Weights of a small transformer language model.
Size: width 256, 15.9M parameters.
Architecture: no biases in attention or MLP, untied embeddings.
MLP neurons of a small language model. Each row is named by its layer, matrix (gate and up: input weights) and neuron, and shows model dimensions 96-191. Each number is 500 + 50 x the weight over its row's rms, rounded and kept within 0 to 999. Numbers have three digits each. A neuron's up and down rows have the sign that makes its largest values positive.
Before each neuron's rows, "fires in" lists the words (lower case) most often at its 100 highest values on Wikipedia text that the model never trained on.

fires in: "was", "is", "police", "were", "being", "the"
L3.gate355:513462519447499541440579392493562564511528500502542515418516516507509515496489570533548502571601508554450560534607505533551471486482406567522532520516493544570540431533531601532445493456512586424554532452507485515510445591528581498518401491496464549449508539480451486520477520581503499536
L3.up355:504375508446531512463489500471579559558571472439528508447462544560431516585477489454494564510614505477509519595544554429466566501533438630470503502506511530480493460528578599615476484472517469427474527438553531554554400497499451580449358474462489456508577474558492453485442444474574487553

fires in: "a", "after", "in"
L3.gate221:448479462501566627506508575589470468388490418441502396433476501482534556481431467499559541420512451483497501615537492443587439580434399460521524511466490521432579550486490486574500437486491550443457556507511463512552478523519500479454535501562523470495564512583500542611612488514535573475
L3.up221:426511518477494713511512544515588477359472394493482458497560470533507525513456560584496438462485468537572505563533519455637517545406515438527469539488552568497507459428495541529435421440508515522433482419497530506454491613546438490505575490508494530508578406557545510548513503452470600472

fires in: "company", "father", "player", "band", "family", "mother"
L3.gate286:587543418492463573524469538453473479389507537473494448515578529524540466520420418605538500504561493495503374604532397467499490506447465484587516457552501541528477455486468515426582436517443486440550495466436498509626500537526520505524543524508473505482479491553481576585470446520594495521
L3.up286:438399492552540483525538469478519495636505501395414532502485445585515530446506610645493440568487519463516490389473564547501568461482550483391574522452490425510562419571478397480456490480461435512455455505606509563551463455462513413422498532405545496504502529388565452534462619548522482525

fires in: "s", "his"
L3.gate274:465528511465520527493525470549452576511459446517457445461527596437566496463491505479583534512485496561487463546542469448604490630393453588619474458564497512511611448503521432544500427409473559462595628410572470482478513576485521489469475520521447472581515511539488464551517484533482488493
L3.up274:547449522505452465520491554469402606546476465523529557512511433499431489381531516372548546485374518502474545454522523468492551488481445522517497477536433450453517459465473561518570556549640479532497476453484485411441557652391506584403518439529489557522476496470515499482519499538490538454

fires in: "was", "he", "episode"
L3.gate655:496495527479586586481522510561506486484557419535489403478498547478569495556599493558478590454467406542506402483516435452635459498500472487458467420515515450601560473542569457450459388514365522450557484422494547584380519496478570562488545469431521475426521499626468503591536442502502492419
L3.up655:511479518489502615523474551540541530553482443531517450551494493531469520322510451567557292516455492506546554599538542480581583465456539524472517503446456621497416532476454504516456518466463566594481443501393495489580593462511441483472511428604549597507517454450558474519481395516448504440

fires in: "the", "to", "sanders"
L6.gate88:427488609562481467528570507533522507477455466479550460479556543500507575499530501468586613455406504511493504552607536532576470556537429581527514506437543441564597513377390543565542421496585502445476456565533511490561545579522506433453432569519396531477549498544501545579533487473566499435
L6.up88:523482428478598471394472514472478472537492510456513525499462683522474553548593439488450512515517477478526522555419527545546644504574360545506436420494477464522494598489553471426577477471569477507457510555499601551531581606482526547458455575400545617475397497553503464602505441598454399561

fires in: "the"
L8.gate231:551469492481466583523509539559420473449417471573491540439514513473536545520600531454440523452567541486463545460501560584549517381458430535509542498534483479509503593482473434537443535598409440472458496568607429457519512555408498535531468557548419454518515498472457595437476468507437351455
L8.up231:452550559548534493443480531547378507491467492577516478535498576478544523545591450487463475513532475426552533498456468459455564479508537552537588470551455459438537482484503555536533517518475502527509501616551440453465493636466463562450459474461523546466603442553460519490412499477483494398

fires in: "her", "him", "she", "to"
L3.gate535:478521479590494505501518520444496520477468453499555529436479460513556463485476524518492613461541421502458464496574476468483512521444538509619473468522501470509463400594470563492541448525528455522585553491543524472579499577495540547540503534589482520458532515545459552552557543566455562409
L3.up535:481485536509489503500482442597488501468472468513486456448529515458515465503610473485523576534456569506551499517443401594547438482413417514533515401551457470534474541480586525498484474565440587445569514548542452483525530569489482521455482512529464489432459479496425560571526482594487486529

fires in: "the", "and", "january"
L6.gate494:503450601520413528435549427500502497486494530530523419387487601571515533478534466450520501432467522381512457518563498418462464446466537557499568522480508461318451488424541459573447438534591470456458514488472343494559500500482515509495441489555569418572452509474535448503466494414567474444
L6.up494:419464527596438612509528539491527493478402500466426405508488472556432528554456413563445501500464526541539539478534556467449580479385586519488509472512559472476491482463464510561533413459579438484465470532479469520574518486469543470452487544601447469453389491412579567555479618488617511515

fires in: "in", "not", "after", "throughout", "while", "since"
L6.gate197:410455508466536519531507573554475538592458370526558541481455550476497410587449459468537511501542505570458486590520492492457466575460557552492452551363487512461488491503468480547494446498435469572444438447521528549527617452449445475513522484540488448458495503567453519519469595520491573518
L6.up197:450444539562591469471522573501499436659547534543528352571439437537448408493457482409517570541608469508425497445471494389511512591486528540546485563542568461516550464521560493517524487526574561469615506478531574480424616506438526448482534548545462486489485542513399369505453524582533490498

fires in: "he", "also", "would", "to", "and", "which"
L8.gate266:475528522498519572458368500499515493468543504441490461490519487475481503561371540570484475412561538495585457530443506440502484565406503541460487509498466485452561537457378552504549486490481408434569557576462412458551572485481466642525480469489516530546538499515467496567535556546534597393
L8.up266:558504475482474433492491536593530557570568469455442426439506583465478438503494480478459563461462609473581394505535476532436455570474400523528572558605458528500485560500462490490465491513534605520457511500503503486540440478541532378534450525459525481524460484445590552581479445524598508559

fires in: "the", "and", "or", "yes", "most"
L4.gate331:471407555426506431489517487536514446489613539514438404492532501559507481598620447551468536606531482530429564538501485493545628530549591457570537427438478553478507554581442505564484377497474552526465492480551516448504490461509427528455491609576486498494540535442528483419479571518474504432
L4.up331:573536548493535474511499449499525580461563474552536429532469539533544467586462498420559454500487507492553482495460502526472541506554489531478490437454543569502412523559603491522488497579427462565426470447458559420509532475581431460448501457515514509465554537548462474449409524453543407527

fires in: "was", "were", "would", "name", "assumed"
L3.gate278:570453394440529542472526557505544527511554536461434503505582550443407441542476445569501459505476521526487477469554498553492566442527463457451528455519499616478560566496498644448465505537447571439504517478427546538438398503507554570468402543536564509563513572491604483511571527518590549487
L3.up278:464401491443534558497512563525580475472485455439553531473633517532425511508461540486454421503509494585497493462567503476462553441500389532582488452640480524395517432417504549507449465448495489433545518435498486489553459509546452576480424512483541468484594464462561523670556546579541577530

fires in: "university", "school", "championships", "college", "center"
L8.gate662:535449442547531648505467501566499480481524499526538372554525434530564474615519439505436530372534516493473451493472462514497462434442424548560523490541458504516471441441545572544525442549381496499492511530501535435524516426477497496480468544452476529487477525566460575652560476579460589470
L8.up662:454480396588517506475418494565545471514517493409376559604599360428512456569464552594490530509491454471516521505498554552463486452459490500485611500459503481477447407485453479495512395545555471506485585562450562594514458422454505513462595502582451601500474450496491495533501411543589489487

fires in: "while", "after", "when", "next", "already"
L3.gate472:487473438559460509509496479522479524643480411463505486555424439479482438419450460558432470554558397454494410453594534598538487467461611500493532538434533479602550487545503502503545410486423533558581505456559543472557560560572490496390573485571405516597521526492539493494561518475556512529
L3.up472:369445568527511568488520464548491467469505535509532444521488572606512549445526468550511514446502559507445512518531456395507489575612489575533544503483482640549476572461479617575430505466538426457482518546464478510433487523565501536447543477536508577557447533518426484512475452533502498498

fires in: "with", "the"
L3.gate12:482519540372468499517466563534442527348436565505565459489484547477526512570496494514507548523555525465489518515410465406517536538484565511583535436447518447470560545520549475506576543507414460493555472579440535512660509561510536499426494474581494383503500529432481507439504508571550518498
L3.up12:476452456487560551522535492493501559438514633498547605493480565544491409517518513623458568413449512529523530528405482536440511469411542520484543456446520483477594550484504562472524480564473412453472500378467542552389407457575492505508458442514510554488439537478509589449488489445526512544

fires in: "for", "the", "its", "of", "their"
L3.gate252:444459566363380478497512515518401570420481542470608429512466374519489530475462521534607551492465472495408443493440458502526485439468531559528634516515555543462501556506498468495500538501556497508539544480502484483505472566451487500490459531565478442497546513554656526524577547587456454418
L3.up252:504543446549441538510496529480402537404504516517457574571457489536673430609515491381452560468556500452484513505520466444455505536547418470502477529503497493407474498464416449432472522486514434460467469517488426482429439476521445561407455431507483452498589518514565490536472533406567404497

fires in: "not", "the", "of", "some", "other", "still"
L3.gate656:475464572512498484493533478580477494505503506455649521560543481468505505508534483438523531473605584425536566517504530435476498534550489587563582533494531582483593481492458476518540580455596540405519503528572520557500508496456587542554492464587494518490505500603488482549574566620541585464
L3.up656:535339493494475462530501348565485537493541498459569621511515435519420427496521486517592456537527562508549632458447555435515535467586606618516542494529507563534625424455541466530497526397531455583448474510559584560515478524511574476552571441499534465555547502537320460510526549501505548380

fires in: "first", "of", "name", "last", "death", "time"
L3.gate644:407540531417496516527554529514529539513525495506419492519482510457482545534592413528494453448535560437440464573424501607497554473674520579457485374545480592471572516514535477635510434512455539477519537444415504458528488510535447497394505424438538585519397504570493549451557529510619411478
L3.up644:527537550555524562509492512506495441349476509464498457488544480467466538517538501310546487464489470384477382651412468547563453485519407460482510498472516501440520405473515491521544434574445509481499481521451489541518486487505578484419496504549473565462533521506613467534553561498554459462

fires in: "from", "with", "of", "a", "to", "on"
L4.gate23:530554430457440417506534472520465558498467438475520437551428450413566576522495476488593539505397477388461536486585420520520461483536387617514563507531548487447534580451455523504521421570562531388534490473489533428418434480510505424505458444545526475492497561513449509487475442488579494524
L4.up23:491513542443514551493530493534490445559526499531551462494451556484555502497469508443607492473493590448524496522531452522432446576382554618548552497510532568539568602432540525538527613509449498456490454502488546493439479495468514477484461614473446515581605541513477465371471470458524489498

fires in: "was", "that", "located", "now"
L8.gate180:487441432484589437494567493456495487508584447493529430455539522512491498523523473524371540436455541515484452495522575607462547428554468523491526461564489487492506444489574476452464448532497551436586525518555503408441351429550557563512473601477479476547493493516472576511486445601520524470
L8.up180:571481522448530494494547553584461510496426489525465465449615523528489504486510432546491489502490448602483408493503580501508542421481548507513479444496483534512387555520512613515491440506412498547548407455477508533495558465454548514522569524477605541523482494460470608552602502495517549463

fires in: "the"
L8.gate601:442461564400400607521519515582541480467549486507496558536523522545432455582578473551529477466531633474470525507402645510535554512366470581504522516503539512465492470418483491516425576440513474488398489528518554471549515512491510467485513501607519569534552483384559548587480558610480479508
L8.up601:500497558470593532436472503451618536499609476531606392533513545504444470476545518415484517477570529541458455554524542592594549541531495519352560538548465439448507461503521518552474430480504525488455575437458447558518534452477462558501512453406463437555594448512545472524558630473503441507

fires in: "the"
L3.gate14:497655497425523489500526537584467571401460453547582502606497465421522495493481495426538579451521527466431504538483518495474621439527578575542567504442518476474584570490459437540503577431385567475517573474534503510467550454543539502459516484522409499569447537517481541536498532489519465476
L3.up14:538584462481553499501505527512559505461421560520593475577538482481520522436382445449504456446496516442424502604458504586481564497455467563503606527520485498434628412450524450540532458551465457494466526501463452504427496449483458447461514472510494454562399518507399499566436505544563396461

fires in: "the", "their", "a", "s"
L3.gate654:460473585466430452555475590544497535465526555491510514523443458522452508580513559477395530574534474443477504487469516549541495497486523530557535492511561485532460470564514521608562464496622420427451575551544460489594574503504529583469404493427464474517535508544498538599445484548480443419
L3.up654:617668489484506467497507487544478465458518486468469462534521569498528502564497432523484437516525591524482591426585525536450511498556560519498557455484468548507510471501510497592553534543425461547418450517534458475401504498556459501482548456453545450546525526433412481318434491384472470456

fires in: "the", "for", "set", "of"
L4.gate628:531524480538457583509519530461460531405420437507492447577500491459558610478510555516517546611570505539471497504490518494519491425520544564494499476451535462511521417486498486489482429516429463508480511472460450420511562502488544531491572545443496393562505508456485459535511469467534489479
L4.up628:490508526488595598542500502523441520488485477515486633598481502532498592504475512508555419600533539547381395437397442485446585505445495549502635452543408477488495512477447506530516490521514479522453587530540456602505424586456528548526565459502523377506419475495484558471458487474534441456

fires in: "in", "on", "of", "throughout"
L6.gate535:595471499531585403470533449483425476489440378481481565578534471481469510570449546451451604519450439461506473565518480522521467410490444590518441513493560447381488441470560500591506485514470492532577523524556569521466540493528498526585591474415448470515548487434402578449444527455481375543
L6.up535:605486474490515533468438454447509553482433409563465455536497535534476457426413505446585496502565465449458448505525499500476513376448491491524540476533546469480486424486553491428563476488478394591506485543416483517487560575490524456503541487458417496492480505467424492504559509531468459565

fires in: "a"
L8.gate249:499496392485472509524498506610565505441574482419461554597515499508457559467449459505582542517427386524525549473459584520544510430528483514530528461407529492515494519510454460563485499520472515534461498314506517431575505477456470540477433561489520440601477496433471432467520457532522571448
L8.up249:495554465539386505501440477550468521521526499438459446434548442482564490555575397593420510427461512496512508506564488547435516503418484522480545401523500560432510565511461486529525471490456616494557528540442500498409514581548530625459526514412526423433515468525446529491476447515459556497

fires in: "of", "african", "other", "s", "new"
L5.gate301:499553539539488464487545491515524531392463514509485539529508465502503528412476512519576617543535529497400612560539443548510553475634535596491650505581521502393549419608563508593447403488492484422545432601536469542520467502597516511516477494455518438532555561462525440507454490578515515556
L5.up301:452529422397544403532495509553479475539559577472547523463423395489452517515448548474441580479506556571415555455566437424551442585470494556503457439492537436416526543581455443442509493418569494471454616495600542563556500435508502490533481485511466516537507503415529421465479592560413515586

fires in: "it", "was", "he", "she", "him"
L3.gate109:523453522482524556476504476545446526402549405473503472476509499432492480438533535519431553440490476402539436559590473470490573502504475459504569492400487404488573523536484472519515454472507485478508556419471454517513517429481507494555485463551486461529422553587503512642543513574530518445
L3.up109:591403520498610438494465542427446449362516437537456480398515498463462476502587518414509511520533489558500521531478522477546511537507550470472508457538468393592514515526471513635577505513587523548437481448460442563542489492521440446536557538570543420481427536511541550512487477520458536483

fires in: "and", "became", "the", "is", "chris", "as"
L5.gate16:479500469460505481506540526546577538508483509519505550403443511533491548524477493466507479479518520543472489455514499463436356590526488576508535412400563511489482509477512480466450464574608478476538545482469452445604525528493573500451422564499530527506463549459490528498543527494515566524
L5.up16:465533459466631493492570499505478639499427425450450403516513557495492591548523451534430475466516434522421465521514487446464495461575489465554498418476515479533477474570443460507580487497526511506470388626465528565570566571506482456490489607413495494490573433569592569500486507501523532521

fires in: "he", "d"
L4.gate312:527454449496531571479520417531492542463500445488555511434541480430471564483469502508556482461531513464480474564483518517486434514454427483537410510427532541477445538474446492433503485517524527488613562566508445484573558485567598450566481499570506436455542513535544544651560485558545564510
L4.up312:472491443503483554486502440577540483344599604470539533465579578504635582493469514470448474542489574514496393553516554530370430520442454491475437586493461494443413577394489465465517553481518483428538485577494360543517423440429529444633554482532510558443505507479539466571496490514533501522

fires in: "for", "with"
L8.gate676:445509530558516428608515450519507550423585500437521501410490467563466440506495512581463553469458586530500591565508457525471495456485394485448645453461535503548416500527536504498492536565446549504566540391595533413522435454493433545518528494511579430506581479482404628508477526447464464464
L8.up676:484499436470497516515442492564450606445499379523444536564510376562545511552536460456466518413529470568464509497524539517424476509552526531507511508563620508564527462443520520506469500528468549562525482403416463490502504471477416534434475558476512444495527495537546419599434575547469547480

fires in: "and", "but"
L8.gate252:405487499472528571485503535574506578503489483467538477352429566469481491572613460541475459510621481541532528539548575513556534529447496523550475387496557571482564516435412552537510462498520450486572450514534521475527474459542522574481400515520461451562569435448468571541629561560484487463
L8.up252:562489511413409435493444539449562555537392454571526500445469477575493459537521517516504489506550528470437509447428600486486506516524463489478472471429484552531422542558562524512509501540475397448407517510506463424610571525468562494495581508516501576597494451480485436568515495531495515471

fires in: "january", "party", "july", "december", "e", "the"
L4.gate371:379435493452545521474529444574407530525387559472393415555504418507530563493509455466603484467555598454454587470436608481574545408551519521523540465508450513473480551527512484539604494523491584466491468449518528455441536564468498532439515584545489519601457495500535512560574531561635421535
L4.up371:516477490578469464502483561460463452509494553543517376554462457486461583543571500600578502516482479560520493496492526585547542531468426516431485398543504588471458445468485532578497512539517490548451395466490452498536484442496541482450494615440486448505518507471586539483585461495621465595

fires in: "the", "front", "right"
L3.gate154:558491503543545507449499554601494550377456482474488437527492526439471515580549461536481519575496471576555565432514410562596535483471580462552543427475502527508439408533483536578396441480396447561524521559536558493466556524484578623484494458486503469617553552479485500531446480541627476493
L3.up154:548460567574522498486514603544502412417513478525518525494573549470442444534563499524478478566534602587524524464503471518532601427464560530502552400587467501509462476439530534540523545521507432577470490523570502440401521481521492521460539437465554516581524440409489482448491500498535447431

fires in: "at", "from", "the", "cut"
L8.gate537:481582565481483504464509507532474552478492356460503439440516471497534579579485540566442505477496560535488544503563556565489466398474506529483504378438436508549427554582463466441488540481471422547501589603416512512469472452517401529481521494454510493565432531520554419515523563515532485517
L8.up537:496491578471453442585475518487440457524451556449443550390614470494500541469577501469439510614507376503399547513549551478530535525415451513508460521541541499462507568477471514524547551469510565543434407461521551564448436537555472483541484502536477545459489581443545499552438551481495515421

fires in: "in", "time", "days", "years", "way", "year"
L3.gate229:472509456529442602535506591492483502527539492414563440547489517519480536534527528400561529506459590534501410596474488505471498531533475464588503497478526479504544560575449478571444456437374467513569569520368551448571503459563585544423510494551469562574517575499419486565574521482592514530
L3.up229:446407495542465514503532498516490554573529514526482555471501525521462531529569568398622516453512512554449453461433500465499425546513487474490539572490462583506520557513420550504319565458504518469456487539578515492562531508470509490543451441583523549478529536468500381456490524606495535487

fires in: "and"
L4.gate218:443604546384497519534495497464518533566537411494506511532484470450434559472488431482554467494549537465445549587506493439490520502489511517575515497482474519561514489456475524500452519521500487501455436489433542407573501497490478456462469521592511554505513517514537569580582516551509465414
L4.up218:533491504514610525505483517424538513514554529635521510536513514540604458455451537483420508562524510550509538382521485539416439507503502602392518628473501561456567527469481533442494445539462469509443468507521504574480458476470482453543521378481501558491452525542450467491515470561515594407

fires in: "the"
L8.gate58:552544496466495529480490506544477521485506443427524523560505524483394447572488462579455514484529529577503535481365476527466588404412503534490567435440472483464498582557548512554460593570419469452405490534497465434521505448480515598483467494455521366558589544532517498418493500605550500552
L8.up58:528484540542623426465486463487475535528593447526441450414584426493457508498551517499453560531537441480421482428477435543409523419481509560471515453459479580582558524478493531507516533487506462576598476483514477467425457464456550536529572428546488511557559539518554470562393510547493522526

fires in: "the", "a", "prayer", "spock", "specific"
L5.gate257:548526499421459538543531532575503553496550519541484457422483588436422539518471471492471457481436605511485382466499531563430441505547537495506431495543546476471512552555462509545431425491528547463601515427457484480579551467499576520449564564507444405511543503514548498442680485458541451419
L5.up257:482569529562396513517519504470574538481537600536628495601587541469475411474501561490510547503471389578532442502507509481522500604445547570532533495551495552479523535471476460501517494488444412519419445622507451525696508542563533490497494567482484520475455468561556579512587528541490554474

fires in: "s", "his", "her", "first", "american"
L3.gate195:511590425448535491517517553482499461509466552543442487502430574508417501512580571367495495505502570532390461526508525426597513567493457484549500431516523461527493523558435495488535469510572466423522555474479494444478552591455508519426487485511434466491505510487499542477481463495608388490
L3.up195:524472483441547388494482517540464451501503538500471426548413516484502525406520603502535477497499549506519502489468542487572430501574454525508444461574505529513480515526488442475476394498524524409498452467566538478389546492417476433491550456591456509537540474441494479488569397546515423465

fires in: "grigorovich", "fibonacci", "grokhovskii", "alqaisi", "ouattara"
L8.gate39:539505513478474492567574380528510515461426493412462494492656397545489508411590598493587551444572482497452499493599579583526472506481480500521452463503507515486576509485435477422489433559508407468538582529518452464424500474698477477515520496572453475569498563534407478573517451522594539468
L8.up39:528437451376475454580459462468469566516356544485518486431562387518551507473462486525507534479538444573566489509503455543484547473523540432510391479441552502481535509514423575527566498498417523451556483481546510501490491502496496541489511522499484489416453532472417492515414521531565480510

fires in: "he", "she", "his", "worked", "a"
L3.gate410:460529429516505528491512544572553565536495472513452465503493522560417492363531477487392477472575532541463432529438514561553483487411455487517499451488504548487510495506496501461496447485472507395461564475490538498499516448543536516566486522537393435476571511489440443532461435507499483502
L3.up410:413500441473429533470487570435532499508462550522535411563607543560512531328460427581402462445513557574499516527441563531586511513393531427505455547572495507556432533500510563514498451532481581362404474511453502475505464493490463527508562509459431505476533495488481466461541450495454493541

fires in: "the", "as", "was", "were", "than"
L3.gate38:550512419400486453459524435592452507456548447380522444487513505486556546526527543458455572484502503481489537514513512502559520511516532482608491430523544496413567476575468455511529492536460419513587624493536450471474515469561582516464440509590508458554544557567475558535563557475480440474
L3.up38:444591577507530503513488529592455513558429518516342548536483558449497525530542469524557462495461571510505477523531432513496463532534470410523509521421460539584505569489457534536500552493463517497581503448471566540571505594532520432585489513466463535517458525490529453502447442548553443538

fires in: "to", "the", "toward"
L8.gate284:458505505382524506412498495593470505503548494523451519443515533537496489495505397547429552485469574546472553449489484553550613469510542477518495460456578496480543567542512457499523516502474496506610469549469548520508548572619507603511588498521462535561413500458455583548480438471578430506
L8.up284:403509514493499417475523577385542486500466489477391467505535460518591535426552536589500575503455511607482539412526539562458520402408550478557467452510474554617524523515550591551539472487492491529466446485484612502487449505577490544597478452555565456517493478517476546494530546546527479479

fires in: "this", "first", "which", "that", "a"
L6.gate184:417459504383365477518571510507499579465484521470484458611488581522500411529531499496496457549457602558480552533465496481548428471595598511534550446610412520560508479530459464510513400557488521448505555392534485519566467456498482475567463528579451493529516500516543604423525500506482481436
L6.up184:474583504503564484462509481500406444535551557486566458509534505499540420510567460387459506444449541512537517512504531440541443524549483506518508473398431539559570568481560401500560589476461534536491480570534483541508591533434510579478597451493572461542486506564420521526587490523504513373

fires in: "had", "has", "have", "with", "software", "8"
L8.gate650:512412545461488503577498567566528478496471487479449536494484562547502458486582464468469513500556433448638562499486482492560481442482616549624538429504550451445492522522553539470402495539468473521484526544507565394541618574538503579553517568473485490466509577491435452499483512437494587519
L8.up650:503457422523506483474527469587512484491405468515458436452491519491522531486444467502380513457466480518546559455620552483509504543607539504537566464438559452481550531443429539483497396500572406546625433411459560424368402526593484572516556624499582497526474583445475509469440515536514572464

fires in: "in", "a", "the"
L5.gate119:428596614561515555545551559524425552444425371514531441477510466468575441526529579421557582474459423562505451444519453456584423535422475573505514515501418519510538448535465506569384496503492520449523547568457448538550523566527486502509423482551478580502614464592447567525514398473522507503
L5.up119:438564505456470482568500478490508546519437519582505500439646541492528583485558611444593516470518511520567475438536589523498396501510566526495567568440515501579541561505491487481564456486565525492564597492489479522545492593534509454488550526563412517502603548525455461462523437561482522395

fires in: "his", "s", "its", "her", "two", "their"
L3.gate338:484547509470474555484473478487502562447504563430442434498532542483474541474554479531445478570520553512525530559500619477492533503533406559528599423498519462463448576500556510511531568513536479495469537484544411450549522491471518524538499547572469514599573504527562564500523540509592420441
L3.up338:503412583536433464553473487553457615486454413485513537451556434507436425474515481407507483508532487543469545571552442487515500519535527427516536448490560534413403475464426431552428500363468521575551551501574394528448447467526464467567422498476469603478503444469608571514438472483418433569

fires in: "the", "a", "this", "to"
L5.gate280:438510524540520543509468505590531489461412483475480540453473527535458511468490458464597549495439492541453448597459469423484408493573429503529529461528486531457498524472541537559456411534445478433584524483406446450527560532500535482410515495583475408500463499544489484488498613435471571510
L5.up280:450499529463368515504491615504554435373583462458570533515564553518467520506503485575458466555467547494561459462473514446551479476490528592483404518516478563427542496461502502573520565528595536473582495517589505525454442469420490472545495452509469452504479562428597519520626532506515421418

fires in: "was", "were", "are"
L3.gate586:536434489434483514481483529585475524457467431518547507444482541466503538511446395475475464417539508566465548485556490435558508461475419505523555445494522649497537482528560469451431512542527374497547494532522439596587476600517501542473363534553503408499592475598556519602533493551464606539
L3.up586:549468564479589530514478624532491446469509465494574533515551439471493510574394441510523450478604483546518565521554547426559581474449479492390554478510491656496502470492624544529462574461423381485499459511547467563564471559473492541423485555489547423465553488507593491552468598528475634460

fires in: "grokhovskii", "grigorovich", "m"
L8.gate657:667551492388583572484566496532450533526547526465468461533533489520530565486491532428474466446535480472470656533541510456580527475505531431517499447573550532601485615470545475505408470480445434466540492560490391510472378426561563529550494479556469464517492536544496502452542552530509475576
L8.up657:564562515518542542484531448459505530513494513551420491476536492462461524490462552432506450491445520493515544548542508547477599513546440444498456461449501522571466597494451564398511497535555511506551552513539468529510445545521544536487534433490462518527530424514437421455498534456585433519

fires in: "that", "the"
L3.gate643:472494576428507535516495475525386567430528510540547483528486475496507533504500560491475453439452500425457454488501424552514518429550391500510498591470504599455540474466481439483492501522493521438505492435498403560519410476470505535400446460684490467519515535594553404562462512485574501452
L3.up643:444486598488472493489508541460418483404509555555560441484547515532521422529521507496449586404480402475430387459595453457537446477531485508545519476556483538464534449472515393480584436500338573508461464393468444423438440502510439525514446440492521463502465504492413501547491522512528564465

fires in: "company", "stadium", "records", "center", "hall", "press"
L4.gate412:475564473495451499535512521484555641517485466490602474460540492495481466510458447495485529483504483505521371491600345547384546422554397542516462484469528528529516567535499472506465440487509461497489508447477541469444516469541548462616479473434502513541436523501494478604486467596525495472
L4.up412:515494425533520490502529452481563489579540490528416536457519501465610497563424491485441435513543557526481457452557452505517430504512452535462542545590408489485510397421468508537496393554513464508499506497446478485572512433419551504432531548469470532476623474586486650508515525490455522579

fires in: "the", "a"
L8.gate534:416509498368489577495516563487633462519469593474509557515521521604436494623470512445549470497473547444543508404460497528580456467513509520462547537497527517425574500524556478429529539525426527453494434509530489498560521557515546504448526412524477551567453508525524474546541526544389520435
L8.up534:586512576483405461489513471484486474610558495549512417484532493514516462486477543453538527584501560504507471498472602540507509487525483554521546616429536541458490516417410538493464450550512372557513623487558483357489504456501496480500478484512467478581495545529470517558440427474580484341

fires in: "the", "his", "her", "its", "first"
L6.gate279:417482469403469471484427526461460442518513456457449456526452493472407555496600514508385468441425546448485528526482432451599492571552496530531480460495487394480507513459568457509440500534512473525499487409479408459438455401333493538430509532555597507476426516467490556518514519481473476494
L6.up279:401525494507557498528494443440539607507426501488555591522439418407525380610508478538506426465586443499477454547514483550446521376529560505505553436584501492522459473514455524465583490461477406464482555495511399497504454498499530521578437506500420420479404511559508412539484506443519529504